config = dict(
    n_layer=11,
    n_head=8,
    d_mlp=1728,
    vocab_size=50257,
    rope_base=10000.0,
    tie_embeddings=False,
    parallel_block=False,
    init_std_o=0.00554,
    init_std_up=0.026,
    optimizer='muon',
    lr_mult_qkv=0.5,
    decay_fraction=0.769,
    final_lr_fraction=0.0,
    z_loss=1e-05,
)
MLP neurons of a small language model. Each row is named by its layer, matrix (gate and up: input weights) and neuron, and shows model dimensions 0-169. Each number is 128 + 32 x the weight over its row's rms, rounded and kept within 0 to 255. Numbers have three digits each. A neuron's up and down rows have the sign that makes its largest values positive.
A block is one neuron, or neurons of one layer that tend to fire together. After each block is what it responds to, as a language model described it from the Wikipedia text at the highest values.

L4.gate222:159115208148133092137150130146149053115142160151102181131083134172141150198080188124148104070152137140138125141076112076161108117138146136143101141150080097157087048143163080127034139103125097114101061140131141097162115118101092149106069124132110139077163061093147093141109142116120081079152196147199105176123099108095161136151099151096155159097143110191134145103130128107127113150098126079119099185150159145083178122188172142194137086144130164131137129096092150118158125146174122042146070162111136138107138161
L4.up222:085190181053118102125123110146150160133189130125105088151080151199118104150149145128111146150133175151068128112133072149131129118129150138101142103158108143170156082147108155206134120147107135170143110105098105099067092132109184057105154154135109152095114214167142138102110105119070107153136117160108029162114128126138109103183108135168180121134084098122114113178137125154173147136113138139141044145093058073141111143088159137085107200091102174115145155143154119137125086142122127070183113175144148075131147131
L4.gate232:088111147128136145135155173110133184143175142143145101184116117134149160177156115102084167141161128171151102135104139111134089153090153132138181110141097156115102182122163086082090118134119118102131122138163114148132092097105158193136120086112091109130146131138176077077106133161096137102106106192152139130088162122081120105168139138141111143155135142082141132113124192109131071162140141167124071189123141132118129143169158109094114180093125111126107128095148138093115063098098157087129124083118178079071144173
L4.up232:119074200081153190097159156111211150128113128190150136184075090177175158164057214114118127143154157099143138140079108160097134121113155116114136140138144110106078167042088139180150102107104108146139139164122138071106110091170182147125134124161099108096120128129077122098108141181138170154132164167147085144096110068105179105086134139085068166203081166129123067156098042049104079105138106122133094089115118140105152124163081140127131089149158117128155155096116067107156116173150159143145061124090140121133169119
L4.gate276:162149131149120130088113224212129165119130167134133122165136184108147108204146126149143125109150108149144096121111103125197112159152066135103134138149139135126130103119155128213114084176103117088142149108125143187169185083167144115169147117106154140140110118103140066172063141108232141134121161162137153115153133125136164098122143135104088132137145118065114153115140137148088113079092127128116156170122096135197151187172062139125149160092158119130109164092133184119144094146133087152140106149108164121169101143
L4.up276:124164186139106127115121142180120132127127209109139062170139169159195091229215143122168062152169143105153118118087168141108108171079100143114114124181123135114099094121213137136123116163055133097105064126132139123098143124140127105112083150140164099149118153142141102124058104057143142136126145133144115100164145164148176139166198105124110124110148114147139108139132174161130135113085162145172134163097106096136151146124130156118098110167152140136094187037114139164129166097128137139156115101125204204082135102
L4.gate305:185146146082166125115164142137087144085145126119115164082118141142121212160136155109137164044167129085127155141130116115124102141146171143150172147162129104164160052106121088125153126110098111109133073100133112102104096092105109177159094128048119144121166080186076100086199132150114124058125105125161041122150157114161103136112094150147152115119166154085166109135154106094109134129075215116125165174154137085173160125137128130113129119108103150136097123135127118166130111152104091110102091204148142089158103133
L4.up305:172138193056176092136166095115104154117125129143126198107103141127122213195139172139145210062125123112185152129087146122166107168156167138154117146158088099161110188133098061148129140096096115097146076133127145112126093071131108089120071159121128121119115109162140126170150160144167136116115111153159068168143127109133119138146136108090157155112132082100135100157140100119100137127129211078143124138107136127164158114113176109087154174135156149137119133097117097128113125170074066075094107200118168107130122163
L4.gate436:075102140131093145101135155108142129162085069141100130178100140184130121176161128117180137136196132102178131095110203114105109116143090078075122130161131092191147093073030123125122117132084131121125132119197178124090121135167153143163103105185104121134140116122106165164123170162164112103098083096084106129117138111163142118152098134089118180128188173068141164131107119124183100121170199160098126144158101129171100110156117158122128177115127171140150121100144062142107159152157132111125158145118095152119112043
L4.up436:137135159135147073130136085117093099097120132122151113108112097119136135156165068157134144113171120119128128109061033118114109147138178195062128106158162126136121127091105146122147143144153207145123153129116097067114090160095128229144131098126138202115119140138171157147103134163141119155122138163097134071164094141061121133113171118065078111146159141094110152117130160116151136123145130158142130136114146146122221159148134144150139100105126161092148160206135202094130131151135101105123049176160136169116064142
L4.gate541:164139142090145066153163108144135162113075131160120112116159122149186165108138149147172129119152103114216134087114151142186126124128162153137134159122116128169130123093147080164110168145158147073112082166142104098076167177119101097099165097137112075159174111140110107130151121100122134057134175110151116068144162098135107128124108120088146144132143161135117095190156137141115136102081173107066102201158140116124147156177143144119062134108106122095155154148157117085125128162115167060142147115111167114155139104
L4.up541:106123154142115145161106116128149126126115159132142157194156120141155160136156144137182104114104161130137097112108123140099118055143202137098083139094172119148117130126142182132123086111163123072140122106104132111107219086091143159137192084048060144077147154085145149199133198114146146082166153119083117086150078149145159084175078133188083103127171139128106076204119155072108110106050137045097099149116142128153127127103102102085130114093123116095141147104144125121127125159115133123099080093102128115121074126
L4.gate1122:145190136086129055129207139157133145154099185071113118085083089086105153118152174117128147092145187166122103110136118117138068073106155147175077165150070137157216121155123114150148099085123174119141157165040109098160068092161128148148082139128108152091132124096086100162168130100139125099204145148141087104111075116120151116082180135078099142116183095090123099149129132129133068178117158152101093073170137145101163136110105149149127121155139165102116116144115075133092155140162086136111092132082175087124143126
L4.up1122:125146104105178155115100136181131127189182153132185157110121096118157159152141161149137164110092139226171106097157171116122142074131174157128129154203105116146142095132086087167149193102150089104173121085063163064154076159082124123132169117126075119038107095174126118104195134079215118107103116101073119097064148047121193166157106165056131153149101146152119067156161115143125158104092143131108092201176137090163122165100134108100112127174119183138164103128141108139109149139106114144083045130099168085123138049
L4.gate1424:154105214113092142107169179135086120106145200098084160127083095175114153132140084122123149127086173139146089141108077135125139159174136087157161110141075137123144074144085172076143105095127120105103123070087147134106146119104078064191085105191147146117123158146136130150141116120129131109102129150162079123176096093176101100139097144103087112119153128091094130137109093094131145099159169136081077131146103097133093143134142127195104116146168145059096104076126109020079078116143156137096086150146160129121088093
L4.up1424:120145148122149171124165097099144106153142161133097118133091098088090135132108102114153114127133126124100102173139063080134155114088096107144064113143102144156112105138095168061146125165187043096142153131163103087109140091143173104162138140090148077112130121155135060097144114170135074108133094139129097139150094112109120109130139119129108125090081136092090118108106178107154173131131101105071138166110157142057114100131090134124102191104088137105152123147163142162112121111105168153153100140137100161129181122
Digit tokens completing a number after a decimal point, colon, or year prefix, mainly percentages and measurements like 96.56%, 156.67 m, 2007–2011, 4:33.

L7.gate1427:109081130103112082152155150105058086143092147187137186164115113117093102153128140143172097085171152114157134135165196112139131087101128160111121142149088135106141057135096126144118174122114085136110111110140107141105165082125106148091072086104183150097090124105115025203174140110120108115177130125109070142136075112113150164155138090112136108106174119135123189117109153095161132091110171076129118122119146149160114106158125111143108138109102106155110115119144093133103143135071106095098105119160172114121093112
L7.up1427:118133167118159077136184089156118143164104142169178180139170098101146117158138145135059134074113119140119145089087152126097112103101157146167130093061149092126117118107135129175109132116081185112129139201110085095099128144176134180096118072037166154114119211113105140156102125099097120131139089113090172119155109078130071150158148157098121177070137147172094088116085105114078118114103111114116067122143114148174166144113058129167094174099134143136161148174120170066134124092121133094054114140161123143130104163
Digits after the decimal point in vote shares in election result tables (47.4, 72.66%, −7.7); more weakly, the ends of numbers or names in lists and parentheses.

L7.gate310:123114126090157145135138188131196160080181177139100084140173093110133104164127117209169196087053076137145119149148118153080164054123143107110104082103182128096153123115159124141085151118075127110108179164108102094182092094115184132134216118133128147165123117110120151140152116200107103131145080155139101122117142127112121171105116125112105110166118174153134095164117170157063146141102158149164065104103129141147162157115112096057105170106145180190126117131142133150099127097115121112119082145112127106146131132
L7.up310:092128100159126149122093125128135172128125121140112111117137103120075144084079130107154112155118149162131115146123096109097117079065088121150099102103108121079155213145121120088165203140072019146065109105111069168133094105130088202132115114162094123171082120137070087164157167141090097124141145112120141188153111147095155130117112092187126089140092140133100132093081106120216164093163117096136150135117149120144183107155107105158141080080103145124099078140127128136124111092150169132123131141095140085123069168
Fires on inner word-piece tokens of rare or technical words and names, such as Sfinx, dyspareunia, ocelli and Juilliard, plus scattered function words like which and that.

L5.gate484:128163101090175146072165138112136120156091171138151090113142012153110136174113065112116139133147178108146122187112129109106093151045137120119101149083169123125099144136146105074145152104166189137131094109115138097119179147042165101094119136148170176151093201084122106086123139161135075161154143068102111202132152193124163084107209095097106083173160148131107093088101099153108151157101123148109130183150097139082158147114149080069140102112156117091162107120095153164153089150119082111110126116149101098162104117
L5.up484:095159130172087126090083114129082115082136116165102112053127115134122196105147089153167139162092145133130109133098116130098079152147108147106074118161111126152145142126127138094084101105157103139214128125137118113178187114120172104105140149130147062144169171147089100087135152154123132167169108065165133136184159122091132128158170134137158169113119126108150102142096129143173168066100155130074145190168118115146116113124135113101109075149172077132128102159092106074155066137154105149205154193080121105105168161
L5.gate581:101086167104125201148125123096142120104156104160187098160137187124063158180120150135080133119067125163149127105080136137170078046132114125181163109069127153096150136170151119115121106134163119169121080131112166155119122127162136182188164120122133147072142116113127089165088094109043084143187161160154162075159119157177137100122192121134196106130123150152114125103145127137180114136138129117107159116079092084113135159142093147154125142133116130130108159150147035108149154127164126157175147135164143125126127147
L5.up581:129088107121134120127148088108139093131096115177128152172104154103119155126144083164130133120066144144135084061114189119133088053111148119145094182068174085105151131174125133088155134128096155175087076091134132162100154143107164133151188078130159179132158053083114075165088075107046117130186150103109109043142121113190131168109177138177157115104148103153145141072151106111148083138123094172135136158172102092107146155106095140105092139165092124153135088118123074097189121104185168167149119164140158095182166091
L5.gate671:112151096136129161170112142211157119155125189073125122134067128169118142144147116136149046099123155083079098096112149141097094137141124164165089130096141130132156083105128156129119143171143199159111098150136155133145144119161139094124137111095124092133172149088130106118109075221119127128130116097121078138129200132115129156146120138145193152126112140137141070179157089122124077173170128094146128123166152091123163129134148105147105069145115098185088120135108099149138090139141145181183153133054139112083141138
L5.up671:117123154118120136120118139159115153137117109174155193131166139108147129155182156162176207137147151123115153018136183134157149158172170106111122180063076091126122069126158048150118084127120098056101093165125135139114125102139161109080115133070106137168102105124112131110100117198073093179123129087145076099113136139152183106117144128158123120091129080151140121132178079134172167167176103125134138189132152108144142084118132181123126070088131126072191144136096102167121120170134107093150074128155139152165102113
L5.gate733:142174112110091097115140184080116065141126070136097190139146160081163074173114136073179114119143140106133106157184157134151129146161164114099180078089124157097149103114071143078098136097145130151151120118084187044092117155109132066170151097106126119176093126078092197130124078130160085087166102141095173175161137132167089142133185104158135167146144127093098098168156108127099084169155117067148134085081191088094166127163139082090126100151143162141162081101122100162154173152109165095155155202107085106127094136
L5.up733:079118098117104158132092118085103123110182086119129179127113112075097118143083140113140071110070080105123129116090145102121146091177115179102139091054081161081133095100133159145118104140144085179150129126183063196120112094091143124165120108100099071134127104127155108132092154105134149083158118179131093114179099097109138093111154133152099156135072128173123134182145093153163152088179134087124155111122143111130140114130184085117192093149095157130132109151151170172131139118093173187136186150163132102130142164
L5.gate1388:126125126125107160117133122146133105147117126101137193116122069135096125116103182133129130134167145124141119126157108094107105088128130100139074172109097125155153141101166108146121157116088133110099130096135148099132098189094140162136116161115202137153116145190122151070079104133094153092115141077034076079174174114140128156090100107130082128130101102154057120128066111086134146123138101115179193147082155172207131178138100150155113142163087142135092140169092111115136139112135169062105104131107091128120071172
L5.up1388:104115157120128107126142090132142132183142167092169082119117144124157140137090169135122144149189133125121127124131141076107166125085108108159103130110108090132128104139160134111182124144080137165111132106105140146046117081073115137073164137065077190151186154147116219106171105081119125148167120171135146120168145165152131129180142172089097072112147145159115104133161131160121141102106131113135146104146096107144080126103110108160135125122120117167072126105175097161122099117167134155117157158114122115112088115
L5.gate1471:092151134097168112119133160188156107181114176074162108135157094117092104164154112126119156113141162128109136144103169093136114164100215164182091174081156115122069121163142153156146171156148107097166083108126171157060170081092140150116120185128078089122097134123088135119105177140095061111177125095119093121149142173131085080133172098184138144114137157162094099072172154159099179092105154207127112114170159086082162080164069120130144144123166132146175159085098130112122110157155102120085184137145141136143080131
L5.up1471:142117132138128186140130113184148141148143132098137157154139107030067103114094143118064111136140083164159129154137143108133156148122070123119138194121130107156086133143153108154120150174097121118128076114116124133110125111078165174133105158127132101160111146125131076111171083128087080155144094112091105145147145127138156174106159123090217100121183167123159114183135124139155219066098162133148123137095126137110139180128113035125123123096133091161133144098121117090136148158145092134128137114147154137126110170
L5.gate1583:094039112162125099107138085166060045075137120092129125110089123148121159105154134093122137122094067139154111154157128101145176118112168155101078088153148126158109165133125149116182141117159083084129164145148116165105095126139149106103129153162136145142145156072123109079156099163172152097135174131114124132180134093043133163033111081184176119188121028123144159092155147115168184112083092173170160145105144168117183135107123203164123177103082177129121150137087115132092171161070157157140138078108104116157165133
L5.up1583:149056124098088173098113052190073105116183137118184109029133154173097151134130096147115122145119145131191098137174175111120112151103132102160093153154124144075202193112160130088082160105104160141138119141158092174136108129132173125154123153160145162074190134082122148159177145157148139087150128065142116186182066097092140161130130103195180106111091138171148164139163147110121123106128095099151186107095163136089146110109113153177181151183099130109135161183019147110145176152083117177085122073111145121084101104
L5.gate1675:118136131112085170080100090138163162090175162171123145102038105171137153119162131153123208090159107116128141140174120103129109098133060109091146153136083099122049171156148180132068129088092126094138120087087098121164137128135117108117184108148170103101112176129182137116136142133137139113064187079162027176122153137120158133094150136106173099157088112086183099121143147155085143142082162083132119121105120117159148147136136168130101110070041150127148078135152151098094125139103181123102123129089151101193069128
L5.up1675:146132130118095165098114135161147172109184148135117159126108071189123124076163130135118167104144100102108137150122120121147147109184079115132141105156069113136088136159146130146072160102095127122100121114128120128150137106111136139129140142148133121111132163105143129143103128132121142078088169123182104179162140151170157163079180142099147134146089106151171120155130171141122121110109099074115166129093116122153153123092142148176084076077097108082131111143118134165091094099088194123109117133058154081142077083
Word pieces that directly follow a split-off capital first letter, mostly in rare or foreign names (P-ite-ști, G-n-atusuchus, T-z-olk'in).

L4.gate331:120166121111087133118123123131129156099099133111151104130199097087161113184174128143134091092137125127126093126110099210145107119135123140158113134205082157166163092078118129124126141100144106123089146131127226087079104107130191106106094175165184102143091090071087142153105168160167109120117133152087129188223108082080166184167094082153129157117057169126157095149129129115123111091114169117119168145144123099130128191125149049085159110106125146132129105133102113090139093119176176113133150151137119059105077133
L4.up331:173116103114086153138137208089126080108101080104069070086106137109180122120113156178102139096068142099138128094128143167106110136076102107092105089140121203138163161131114146164146171191077120102141247167169098113089109065129123160182095166159116176093077096091152116151131071135116140089125117140192150131108112146151127095118126141160191072100121129096096081126159110097121088097159155064146130110123145191151147117128163147113115107158167185134158146107146124115163187114099067105087212137123086153165096041
L4.gate694:134148126138141136203123096158114145162095092102050112139167146121159148201116157141124141140137138094143094138123127157117116112097164155149086085175140124107094071124117174178072113094157142104150154173092108130091146114129107146063162175137110156073085190137133139117077144150162137115168171092130146162088168186125142149175119120158201102147055112066140090155121152173146091124075110143123069065127107155135128199127139075099085138127095117152159120102161134146116112094135063110094126088165163121126170104
L4.up694:184160112156136155145074146144157111174115135144155159183121101103145113144110115160129173167119110119126092133159099143152117145128103164120130167083097084194109099097105155167128162118153135114190169107115111162120138107103077076186118106140096011166139099175151154156122099137137075095160137117115138144123157142165108125104170112189111108063142128158140104149124112148121118134138138126125141079137169091118152125121148152152113110147148077120163109160171112075145117157151158112113143131098141075164112122
L4.gate704:121103058112153159159127154165143129163193128093104114153063142145096113086155107184147121096094075109112167107180110122098137148132147090088151134128168087173051115084119111084109146167131136093079153106107168116109163201076084111109178123100094129120071133138124087122136074165112085191084127149131108146113117111111169178106141095101123088106143150142208151121115082168160145127126088128133137098158093095142167120106146107136112177145143155094127072168120036115090130126126097094132085119147150116141129104
L4.up704:060108098125173146164105079062104154153129161113165135086096164146143149126118156135098136120104180103091088149174114128156130071147161116138151142128088085141153104137138142137121156132096095137107115127180153150085127177132065111127131169131087156188125178053109120118059123116140133156143113099141151128108061107100136166081136097120054119072119181153156176150121062135127146077098138051134099123124156128123068115181118134167140147208104107147181179116116152183119077122119156132132147137178153151102179177
L4.gate761:106059158201117154140139150158110167123202175181136099113169101164158109128154096112141145133093060116199095165142137110104121049102059182167157085084122064115121146129107151113064113185126143126160081174126116094156125123098133056147139134111125140149192162114117172125176128168169148158134129139155122157145116120095092179145122081109127096138091063180164079159161117149107141094113140106101130144120132105108150137166175133106095070171122146072087096129152120119148091143115113154078095160174092094162149092
L4.up761:111152165149081111104128089147099102165126169154155097113137105185172137185171110105121149172114133109157109187095131116079064149121070111125079226152141111124107144198067153101105113140105118118195151146086105100144145119054174095123145141105114103123178161121194134087153136169167126146153165088147088152081108165124113179147123142164105145081068145116091159111137188136142142135111133162106078138150139116168155095092108128159104121137136154113168106113122151126182130124169136100063155131133072103165138168
L4.gate858:039148104122140167140162102155099106144113120179097158095150067113116114137149138111153108133154127071168132051127126092145128135160086117136155119111115150080104137046160123102194172157136118160195085132138090143113120191155117099064087115132132146145098122100070137092152133176100137127114123122159145112083125131115161104109153085094181153124085087115077136107125090118139095142155122109121113112133117185105123135173112130146148161158085163153114120187105089128153085138169054126124129101121107139140083141
L4.up858:147137093166184095130133133163132188099160198145073120068180126120084104142132158122172140137144179111065148052190142142146191208116100097147135141114160167123145085104110107152147107136142185201177128055052124163063143145122104162151167088176125109121118153134130073132127066135134077139153125138169103130132140142132175176136139148102164186089046160151157109109164121134115077128106117088153132086116097171102153155146105117181113154170102150120125113119115098140207127103133143134104225144074119103132080103
L4.gate861:172163134070153131143100103156076091139074086130140113123140158082087091063170116110099117073120159122152109080137156119178059122112186151150123119087188132157057082157159150174146172150115125160116137116079184079063172148136103201142066130085149139133091136089136045147099088161195080154123094142135169085117137093174137123124210117141113155140122166162113096071134185165113121105142146171107124117090181072124114114113055123134114135145162133083144122144146103152152116178121102109076129102183132142137123164
L4.up861:144090147184135213140132115166099119123137125108131158107107072100160140162069140129165186078149161125114134127134055099157184118100092133161113115138138111212137209126073106153110143160121090143121114107150152188068147098126118128145106126120089115113120179131105107114090087147134163156122148090174099132148110093179069126156126113068117100143101131169143159180151179185124114090077111100062129135144107069128150131092142054150069110188169168138142157095127096133190089068143144159089116155173105080109081153
L4.gate1664:065127117177124109127104109122159098123113123122083127133111095136185129129082158158178186099140154122146143095130114140117131110052076174115111174057123126108120097125148114166106104128131146164201132068099110070181096130151138124113168125094105076181132154183135189100160090196140152167097134213131111087086144099103075149151125125121142114105143140177133131161161149084151110185124156073086175109113086154159196153104142159082184146140068125136170079105142113110108124132132125149139116135111137147084061133
L4.up1664:114086139126125148114098089106078146221136164086104107181083139132187100084125117141134107118135096145080113067102108093079152072088095157160104141133162196157117166131097113107165211152097114120092138096123127151178089135162150097166161119087109164096083125110157140120147108091127102163107095133113103091154054182097087109142095109167071171125134096116124130172149097125182134209142131163121177095078119119133164154107137154107163107130106186071106114142092082127103112124115140147182147095110109139115138125
L4.gate1684:110118174099130115139109101119090026139088125186163143187076113134119184106137150119109124126128051114133144083102148146089148130177205106171135102102160066167115062075086163090120097132159158128156120081187156150112148147074100155148161089124116115163155144089142139201094152107103137150135109174114134099135128113045145124124131096121151150104104094186084149088071108180158181128092108079110143089176121109127144121085125117111135117100085099138068113158166134125129093136160130136172141134125112119095104131
L4.up1684:171112118162070119160099134084152100090089100138213113116142099120136142143203100133163095149146151146127118089143133111116118171100122085123126169135154103109096084094161159133098119080099111153140133204119128082147067149134146130112139156136110126106044078093093113159138136154096134111149136094141132094103082143205126179034123071128154150156119078147103152183077102148165096094072136103119112150125131092101117092140206143127137125157177138114143134144067157159184179065083161109103075129153140138161125134
Second subword pieces inside rare proper names right after a capital letter, such as K-ob-ryn and Z-v-ijezda; also zeros in sports table cells.

L5.gate372:174141121139172112130153148116114097105123099186109182083137086164124150198142134079145126147133137143156107201171173098137150113140096123126161124104137117106095108127079129105082111102157128110156097119139140138127189088146066147131115106118230123058173148038149092148128124107122145161122130141068102176101089104123103084099167077164101086138129128102092137133122136108109162113090091100171096113144159108141101076140126108086140049121123104137099060170114087104139114187127071130114126123131156164128109148
L5.up372:155153167144155088076158149149116141125170129134140070097109144146158121093118127138147073098151144138139165104171115130144117123123120102108123128112153111123177137124151161148163191155209114147137133102132156044145119092184147136114129092077161132135120079082198122137081179038099123122071127106139146170121149123137112091154154096068146128112109113127140129096131123147124085136135137129132047131102119147111174144142138105132120121090101130160158176148082161146129155187184123201191104150173186102129137075
L5.gate692:141168140091156159134148160137133191142118106080151160131095122133149136142113156142146071073120139174161176159160124154172144076137139159149104115100072150109144140122072088147115153094154136108145137098119106102158136093114121162071135092144121118107080124142124063166146142133117092082175124111168202127113178153112148068156182107124161149126127127105123149116144131115087109124134132118096114153143158098162157130121167080049135209063167133160089129159087103138146132196095083109143148132180129137122150111
L5.up692:168135180140102138104175136127148161102103162158081095124109124160146154138132157134093115086227145139151091064136121168107142120129135169052095076088116133160146118112151114078115112063145146151153135145156097134098109154119108103108112087172093121174224119098112119165156135173140089101175082146156130131187199086144079175143178146082135093111155120153082087144153129040132116087145107145061094136142158142128092148148138123119109175090178152110147104112168090133072098177146132166119099119125081063109140109
L5.gate887:131148168128154094126219151112120127192157102151168162132155105138159117144094124091116077099146152148159144146132109091097088095082101119133170096164076138160049128182093114157115165121167110119172130159120106122196098058124116136124151078111170161119104092144144114159080154157122146093153161119161098217206165074129155133089095145142128082090089106126134164107120173081106158174083122172139135199166170124134128127131109088104146158077167141142129103146127128119119100139123112094142138118155138102142129165
L5.up887:128167166134133193171126109087095108173156153102081136167148095145152153137093138140162047117146118144093146131145148163193101137128181166097091152084117143125100096135067106107088158088151157085177193134129123159059110115166177156145181122094140155144136089122142192130146151164168150133102126143101120113164041070126114141139045156149093051046119157120045116140131157114149148145126173083089147175140156127164189116098169079160139164096170112061111161053098152139155127172122048097115143121116171131156142153
L5.gate897:175136137060132149191181155095158167120177124185136136160098129130176142065092127149139160084097202154210164157114103113102089147128141091122158139106114078146139096114108128102168111098176113081172104088130095099056160062096073156123110123108101115154120151086208059149134132149167086088125163101116153141118142122163172144199109146129130162200143155064090179133106164057153118149055166111110139147088135172095135154085131120079120093094107140091113096120172141122133075165116137110156116116169174090098133104
L5.up897:149091049121107071173127142099144165127150187127119099130108120144140177113123170096120130136090160135123142126136112163149125180071165075127172130089122083166125116111145081122114099131125115100122093075163122077093129051116114094071151194119103205179093154082122114093156087065079153070097134123050085175146125127177122176133167161119099101153163169135120139095163087100153142155131161128136153149141121183169091163136115141085075129118162117207135137093127048129080098118136120191161194132111145160116178148
L5.gate1327:106196137132160109036130122121114118136156159169141132124154120172169126119207111103118109142151152120129104156109232151028157128095117136114230121119091149132162130201148164090090154125157171134101101094102132062105070131079107144122146133142175147083116146126105100172091179140105142167147124140123111116136111085174065085125197145131130184104079132123086172138177166070147163151124173048148038181154101152114139105142154093135105111076122156114108142169106042109087119119131148104145074124111137121114132110
L5.up1327:089117137167146141090144063123090158127075095175145145162148066161131135181123138086089177100111150132101102131116105152108040154108110117168177071094115121151130155181134170113116160163175165100181187123140119150119163130154138080178111150129122147138183170140156083158192130134120073134090086087075091156133134139162127154137085155119085107147110116101130139130142124154094126136100159164168139058179177169166113121130109111121086149109129152105120116112103058138105081122162117134183141133158100158128169182
L5.gate1361:103081116105159119140188117106163078162116136159213145128139161070074158138107190179133120101136118152144137152144104151109104173148095112103063141128066165188141115116114154161168154207160094111102155126086153142060162080115100161069102132146093153076099136177170111125137099090125110137181118145100130136159122161124131084166157161137130163129116141129129135139191081140158133154148174098139215123122165213089077117109109163138113115058120114129122181131117080083147169144137157150141171121107118116141149154
L5.up1361:149084124098171227149161202149176064171135080180130115167136099141107115112062106125140121169118133160120171144115131162119175146101152153120107100154126139121103085149109171123078128152129130138071085096113174087108082126131119091088119088218133128144131071109158114106111133119091081127187147117107164117176180138129149098141136135115160139059149150140127098159140105124152097115104156121105124199111084140133132146123112141130085151152168110156135126143122093184157095153123105138147104120126146082197138103
L5.gate1584:125109112103156116101147105156125137121145201152145112128059126147143170123110157113177050072119115147118132141176090156183103152117119173124122163188098152165129164090102092118070147155081080091077074120095115139122143116124131098137108112172143151159084127141180072168073141110174118114147160140151132098110218120138122093125187112153179208090149162065152098087173157104125135133113151138160114103169136104160182124149146132138119144096093125126098144153135170156142076107111111093090111109135141094105129093
L5.up1584:122137114052139157094103134165085125109084116139161114070087149083121150117120131062188140152159072117125117138134101141120099075151138134111135138182160144137122202119129139160143111177124183178161109090111113118094165082197100069099093152117141107127131121094193142133095135051202091121137115150150145109090130095166137098165112181069086150173133054072210116086086106112091101077102118128117141152140118130110087174103084120176082139129100187048128179148163188094121120134114138151153128133123131136136179116
L5.gate1695:094143151178126129135158142149164150096134183161151078075123095100165134121181130117123123070100129144167099134145096143117193156104140083055116082148075088124115101101125078125131166091177104104115132080183182078099172124147154153143136104143112134111141147156127139119214092089088116162111195103117143109109150088086119091142127167149125167118143121107159125153090165120153112125100153080090128149123109104118137104126075092156140143062064169131147143126174099126070072077124130101107093095094124076091134069
L5.up1695:113173133140089111150125108104086104133121110140177102113155033139076149114143140106087119122123094098104117104142168113164127104094152135109134157151079139139121109141130123115127172098135111129148055143162099124116181094180147176129191119108109164086167114111108130188133157148102137111168104119109122145099143106066175104136139143099179141128166168109114104153139143101087188090077119172137137168119104143131159139101070109099197110045141157116056171169138175171164117126120139104102051112148184100118141087
Digits right after a decimal point or separator in numbers, mostly in stats tables and measurements, e.g. 97.16%, 71.36 m, 11:48.